From a checkpoint of a small transformer trained on Wikipedia.
Size: 14 layers, width 192, 2 heads of 96, MLP 768 SwiGLU, vocabulary 5977, 10.6M parameters.
Architecture: LayerNorm before each block, no biases in attention or MLP.
Training: a variant of Adam for these matrices, 4421 steps.
MLP neurons of a small language model. Each row is named by its layer, matrix (gate and up: input weights; down: output weights) and neuron, and shows model dimensions 0-191. Each number is 500 + 25 x the weight over its row's rms, rounded and kept within 0 to 999. Numbers have three digits each. A neuron's up and down rows have the sign that makes its largest values positive.
Before each neuron's rows, "fires after" lists the tokens most often just before its 100 highest values on Wikipedia text that the model never trained on. A number after a token or word is its count.

fires after: "\n\n" 75
L7.gate695:456531420526516520485514491549486491507480462451492494477538534508508511489511455489540487553496502538500514523482480498542549514494506514505491525515506536432487527479484536492518479529473491504495499464468553478498497451505528488463480469506524541485497468532509514497523453489536500478525454475510518525473496497485486490503547524507446513474507471495454496515489458531518490524480487522494500493528512494486498473536509515522484526517482528499453539520498502487489531541493497515479522521506469504527483477509506508508515532512488506478475484508505478444496516538477551520
L7.up695:537528493499517489492458485502506535461514506500500506510570501473477475485475503483516469486468488529531472529529494475506508482485528492466495479539478518471503501462528511505509469503508520515498513489478501457482465544477489513479487504460522477459448514492525530506546518489508545458507458508477519495483525526483506478461487491511488534506472501509477540524521498499486493517480570531475465521498519467492503488538507495529503547496471516499501517539521460529535505473466508508491512441509471483480537477530492546515546490477520530485473491517514520456496518510417489525
L7.down695:530536534451492478448473525468534531486529495507509545527524537505505524500473488508511523528475541454474517455506490511548477507503511503493541500521523493495500476501508521514492509530519487497469518496506523497492497529462502494521479511472555496487516475496458514501535467545542498488548500513487500513497488505490487460493464491459459524528487485487512527494478481517458467525482525548493474471498473487530527485504485471497526522532468502451513434493488476504501505520487448491517528558512499484529528483549500491507520530485512464501513479503498437537472496498493475442

fires after: "2" 64, "1" 12
L7.gate668:488546484500528486514495518510468481528470495510478500475468514437523508465511487507524493469481514477471475541484521462503513469501490462482490530498461496497505466482505491521518524505505533458516465498529491518509455490517506510586497508458480502466496497475521529508483501540508486498528454477493493520505506471506451538491503480515492496520493480508497465544568482516532487482488496494509532477530496460531479495485493545505536509529531473489558501496533496525444505519528483517512467507498467504540497534499492533516510466470449526487519477481534435534471518488491497521
L7.up668:552481500476544498470496504517521492473504459502489540494515469530495454513516493490481458556528467495479519472523523528487476498463548516511478521509536483486483515528469506503496460461535518465502479485476509477520468482484450500531492506552476528495500469539539503492514502534479470549505491539473488512528486511484471498474504492496501505552497519497519477518494498522515488471484492510462481500472483486511502482516485455479483435508489514526507519471538471490514420532521506514467523492499472462478563477493471482489506529518567501515498469515511497515472500473474523513
L7.down668:485495521490510519488485488486491532544487535507488548516482526462478494473485510485454471471466540479463487461470474463492529519544498483478487490506473526491459496526505503473510532514548480466503521501537474464498519541514517470468484550482490503505520521470512500493478482522482500471551523466539492492527511477489503464473592526533539552470517495506494477489538500508478544540510467490513503511518511531512470515497482467442475512515494481469518487506497513509493488491541478529506478537513493512481505510510501503471522510515510516498477512520473473477488474525490474581

fires after: " | " 19, "; " 12, "0" 9, " |" 9, "3" 5, "2" 5
L11.gate700:500492475460510494485530480469493523466470477452521490520533540459489490468492545456511544501488536482491480514497508494472489520517510468496485499488475475473480554474502498495493476511531481515537546507500487517456510468478482491475467516489491462494463570537520481489475542488491521514513507520502540522495506516478473465495519519534500537510540483488510470484502544534516511483518553505511535516472514469522517478513555485483555483556483503515492506486515486492511530495512461524449536511486523481469479491451483479465498527530525528498469544498509511547500492462512506485
L11.up700:498480499515534485515529506500503532445481492510564481495522464472485496491488533490502532494464517466499441534489506508505495501502494481494465521488455504496540500494454530468494480491499468503480525517479491471523501526478491467506488480520479474531485552487503491481517530443498471535502514465519523516487474477510494533490510492552534465490506466536476515479534488557518465482508494475456496500476472495503500492492547508462494491537452537498514500485511506511517549486556461487485548542473480484497485511490572493487508507502555543484467484539509484514512471483501527496
L11.down700:509488488475481499473522463510524492513543451517529472504493524459463461532505499487520542538501489506496505485473484478500455510480474513465485494536471501508463528493529483513522519502531480513516503501542524518397512501484511494480518478497510483478492539485477527504470512561519528482535506513495509500510528524479473448461508524477483502474503546467504470553484509508497511532502514506544503481499522533516512517510500460535499530513499519542480493525481488518520470498471504481527530481494521482506505493432463531484521504493511468509517483436491530491495541455465463508

fires after: "1" 30, "2" 14, " in" 6, " late " 5
L10.gate752:536484501519502483487510481509515474530547490529499475472491472444488494544482499510522533501550493546522506493513454481499486475527500503535551516481444491536513477465531495503502423471500529549488465505539502482489460517538486512489489536512531496498495484495502539461503504509509512490501491498503480482496489529507523561494504508513582519476499483487458452495520492511544492477481493469495541488481504504483475512480514535464515496465540498542509558470503467538497469488521510503512485461527485514515531540506518506463486467541515511501514471512505528482487532492488493511
L10.up752:502507531512474534462519528468514543507511490466513451481484508508504542555523559526489523521481436515503479499493551501475542488470488473509532501520463488517519461509513507499468505490525506555562499518513519534510525482510518501455518480479495498503499462535493484494489487500482437564488470536504499527523493536539494500473469510508555489515454509522478496491521497494523492453509489519514491495533463540511507472490452541481472499522501521539489522530504499519510494500494475513505480497482478528501508516488491487462485495500483483556502464552481490520480501540511464508
L10.down752:492529512509457497483501486457468539537441451517511511515511492515526526478518520499520442532479451457461470502498526478494502522503484529513523481508535509485507515491461502512515496521473459475507525484517476529514520556456519527506481501458550489523498525491480476517534464467483469498484494461486501516554534537468500446527486520509506510470523493529514498501535504470495521541488487491531503519477480520477519485504489505493478486522508518483488501467528516511462475519489488507477511503446490535530512482476517526485567544467462497511482473539479491505447476518536500488

fires after: " | " 20, "–" 16, "1" 10, "2" 8
L11.gate604:487477485477558491516519508499492488478506500523526513492513511492533459547546438518511472470495512443532509497459506480475508490504483477493512522454530481500527510498481459475462463524567515499505524464499530511515517448507522481502435497502508470535478510523457500457510500493487508500483509528521534487458463473471499526482520507502484533510493481536508544485455495502495531518499492491530518478505523462478489470553485503480491479507457474485464478502496509487519477525561487508514501501494502492508550491474453515526461513477532492507533530485456475473505484491492552517
L11.up604:467520513484482488531503542478554472538446504484499467526521543505504515495489522479522523485451479492526494499477504499495481518530527496475504476524504489565568504493514507455484505491531506517479515538518508519517488488509488493466491526510497489528497506530494487506447532472474448522515531527511509490491475479473507522468551488552529514498471505536517516519518505504500497522504553471504496494517510456548506483526474512453533475495518544497485498490472471504509513481503491450536515528470481521488506507449457463496481506503508482453498491489526485561474487451509556499
L11.down604:517516518538482535511494507508474523502476474498535454505489433521487532475492527485500520503509513544484475530539484489570505484403518519471485504506525488520483486529506458498517565500468446509539517545531485460496513462481457520492517511483505515468487524522451503521504488524521484466514513498488496467533511497514475522500456512466495452503498541489484465510525518485501480495485493516470485489500521525479484522541513506543497498489499531521494493469493479506476535465497546494532485495487510488526496528508554482486529481497514492514482474493491509518497538468507441520

fires after: " B" 13, " D" 12, " J" 8, " | D" 6, " P" 6, "J" 5
L3.gate172:523469517503487493507527513464541516540544508486495485468503529516475522526465513556536515498474472493529542518458539514491527522513515475507507434491470497520499523516449511516495505474541495505497484511491474474523465481538502534478527528500457481534465481498504513483528482508480492479505466456415459507497463481515460486520540553517494487454492446536504507467490499510510524509478492493477514498515539546534560511499479478494483540485515498454520481500505495496490541515479527544536501510488517535498492472488480521503511486527502483502537526486502485479484514480480503495
L3.up172:517486487458495478545472537483498501524482473455468500498506534501456544488505491539544526493533479515535480505513486480493499493504490507491526498518443525486476493452484522494499564489511523490449510482476503530539474514540487480481507491501512512536475460514510515508516495526524531502461500436484490458511544461518518528484527513472466444511499467519490512479499503485480492497453504507481462476493473531509493510491512512479492498521507521450493549531474510501560544490508490515503481519531498483463551506502524527546543489517506537473522532516480493510464546476485516512
L3.down172:517488476488494499540511478490493517516447493509476469481539492510470469504474481496502501505470515518483509495573537509511506482469520508522479480490502462478477513457445585501539513469497520554491506523520455503446502485496492506468503501474519455553507552495516515537505481506521487527535504519467477497442530510534504513534516486473539455486501543509487558491508454514463519503451525488497477487520478507499488498510550476525501532484490499469496491539477515485513533493514498528477521485475489528526548476507492501483528486548496491474506523498488493519481499491491524479

fires after: "1" 34, "," 25, " a" 4, "i" 4
L7.gate440:490475495457527442484489536515487495521516468521508556491505539506489515487456496513488492444486509494557494580489472500540504487494468499484520520515504474499512500530519429474472482450514470491531564540517494484516488494504489562474496500466503492525479502504488486482507476524514512502483429494522483505526491498484513541475492475520549527480489497545503484480496482472551514520503502468528492503504515529488525501508476472489504513480527494502505502521533486489487474492497536532513526506472482500509476487542537462493499521439492527533508499545494500519460531481506503544
L7.up440:481508517494515478451457534490524465448498502482528532486517516497503503505519474582489559452459490548512460498490518512533527494471490499517477541515537519519528518546499472521476476505521521507513528489501480503503523513466478529516502494486512502440503466489520534499498524489463524564526506485525484513494472487470500521478500478491526495477548502506467491520505463501516451515489519500533549517499495528494537502509474463517494476484510498468426486549484523528500502485451501481510538509538512498521469477500512521516469485484504468471444511519502492491504506499490465517
L7.down440:509512502546491542492485491506481460502499457501484524538463503487487516517481486507467464490457499531513491486504524489521497521519534509545491491481543546493524482480500506522460489536472480484546489514514488524509514478509464511519531526459492474519551484493448496533532460524495509527506550449514473473519484506507535482497491494504484466496535492481508543508463511523483524543497502488459480462530528473487534464469492495499466536464508476490502499512444490508464487517467511498511547490512485475497497470512494511510507492517509469541433561495490534558470484473475496530

fires after: "1" 28, "2" 18, "8" 4
L11.gate274:487487471500533528494511507511515490518510466540445536495529500485505451547468522483506480532468470493497531461478523505481502525521476452461491492479499463495474470528482510500501446452526512501517542513465515475543495524510488534498477505448540510499520512515481529482463498479500503515534469475516508482522476493533507552508558500539474563533524462456489498475488480514472495476517505476487541514531473495556483520532478524496489512491508490518498477527515471467496501523541495512535508506474469471517503511487502491503508513519444537519491503499479472486482551485462522524
L11.up274:449463496513483511455537498506472522462469513503521457486513506496514480491514543525472539543449498526492497484517520507466513509466509510485458460475475513495474503487489506484513499473553485490519535505542500554503522534509532516536503508493483489529497541530532506462472514453480456502510494494503508564494482496536518514513480492566488509530482511473500494505521460513508492512503507515513509532507445504528475474485508523449530499549490514514482499520526483532492538512497514543469500536470453465465460471516451484489495513484507481537465470489497484515529522513473472501
L11.down274:498536509519492507516504526488486497467499476466503487527492519490454537475495558480506512493435518475492462481508528508539529505481530502518514493466509473489486493496548467505499498594524514491550493524504514493474500522478502502500517460505516467502469556457481479488476508540485561469509547505486494504490526444472498484445527489500524465434496474543527471512505485474513517503483512510481455478503502528494503471541483480505498480494493491450504496474524519521522512532517525510489499513511484493500484490541476481451528507490548496510484467488489540480530517525532497492

fires after: "," 32, "1" 10, " rel" 5, "000" 4, " d" 4, "-" 4
L5.gate410:496479504506462541524531513501523513471524428485490543513502516502489494510537448487482538476465497494517515481460511508506510513466461474461522510474508455492493524529497460477494509515525519542489542511472496490529505449460477519511477562482533502493485498479483513466519482503448560480473499514513458465488479531500483546512520499502513488507502509523514494532490471446518486487511527505548520516507467503510501517509523531502498483502536490518500471514456475475471520503554484504541517510474534490535465517513491541528489502467479526496500489480473471487498515477514428530
L5.up410:488466487497509507443484490494524481483503464494504494540510531508479464479459527517512474488536480562548479518487484528533535470496525525499485504538507505509509503526483516498511522481515486464469510519491474495468460480506485495456435488476470494517472476502496482483496496484468521494500517529528506489518473532489490561504507501528544502473546504473533499515514539486550494535529515484493468520502480502523527462480476511471490470478479488504475504560503492536459549540498511556536512494514477539527497492496452527483460510520514546445479496477468517505490509463486484498
L5.down410:514540508498470516546498577494479521515506435498505523554469499510480525484524488515494496481488480497505534486529506479487517497493496483484498535458517480468492487516486509495502512475497503464504529502474486483447486505506492495496518528500485549516532491469516523510467493503511495495528512531472484515526482481509507507500502479473519524452532472515497514502533568497513459490533543505452511455500479525505521499470452474448505470511497449495485515531503442495511487547490493522482532509452450522519492481492479509474516534553534523490491483549473532498461503458529506462

fires after: " D" 38, " P" 11, ", D" 5, "==D" 5
L3.gate302:512519465490484487513499490481495504489506477458457473472521520497507504504497519518572493505491491471504505469495456511527527470517531497474503486507508536491422490515526553467473492531498480507516504517498527506493470496536489500479503523470521531536491493484436515531510493474487511495505505471484520498487500473532542517497529502471485515493554476488465495468500457457501505515546457519476506467513510494473530473491514524513493485451517508502487549484485530484468584520512499512471514555547523511538468491522491494517526511475503462507506465501485503542485492560454489504
L3.up302:476505502484539474555500489495496488522512504474471488492493544494495476524473532537526470507474474521485517514496524431489462479521507503514539529499532512441500521443469486488495488512496511557489530535503511494476537497489515524522522476474523498555523536454519472487496489493494509492526476475472488501567537480519525513485499505487511533514480508523460522497457510446491492509522466502466475452486473470500463507499497515497537471522554499489528530517501506451520538490501492475474484485480458518480543490501536561549529530502526481525510508491483487491489507513496485491
L3.down302:520503503520486486514505551501498476475525503490536458508565551508471502490507472529469546547491489522498472536509490524490485501496513456460524521453518541515516481520506500517471529532507503508475461499471465523514536495491484473503475459512432463527554490510541477491489468501495502520478515474472483549544477500518487538517476465553494495478492545473512557475476450497506484472516458490488513482500523476494471504491503529508497534552551491527487477487480493490530521529490522486481459513475489471508494457500509491509510494508490491512515533495514488516522536514482466476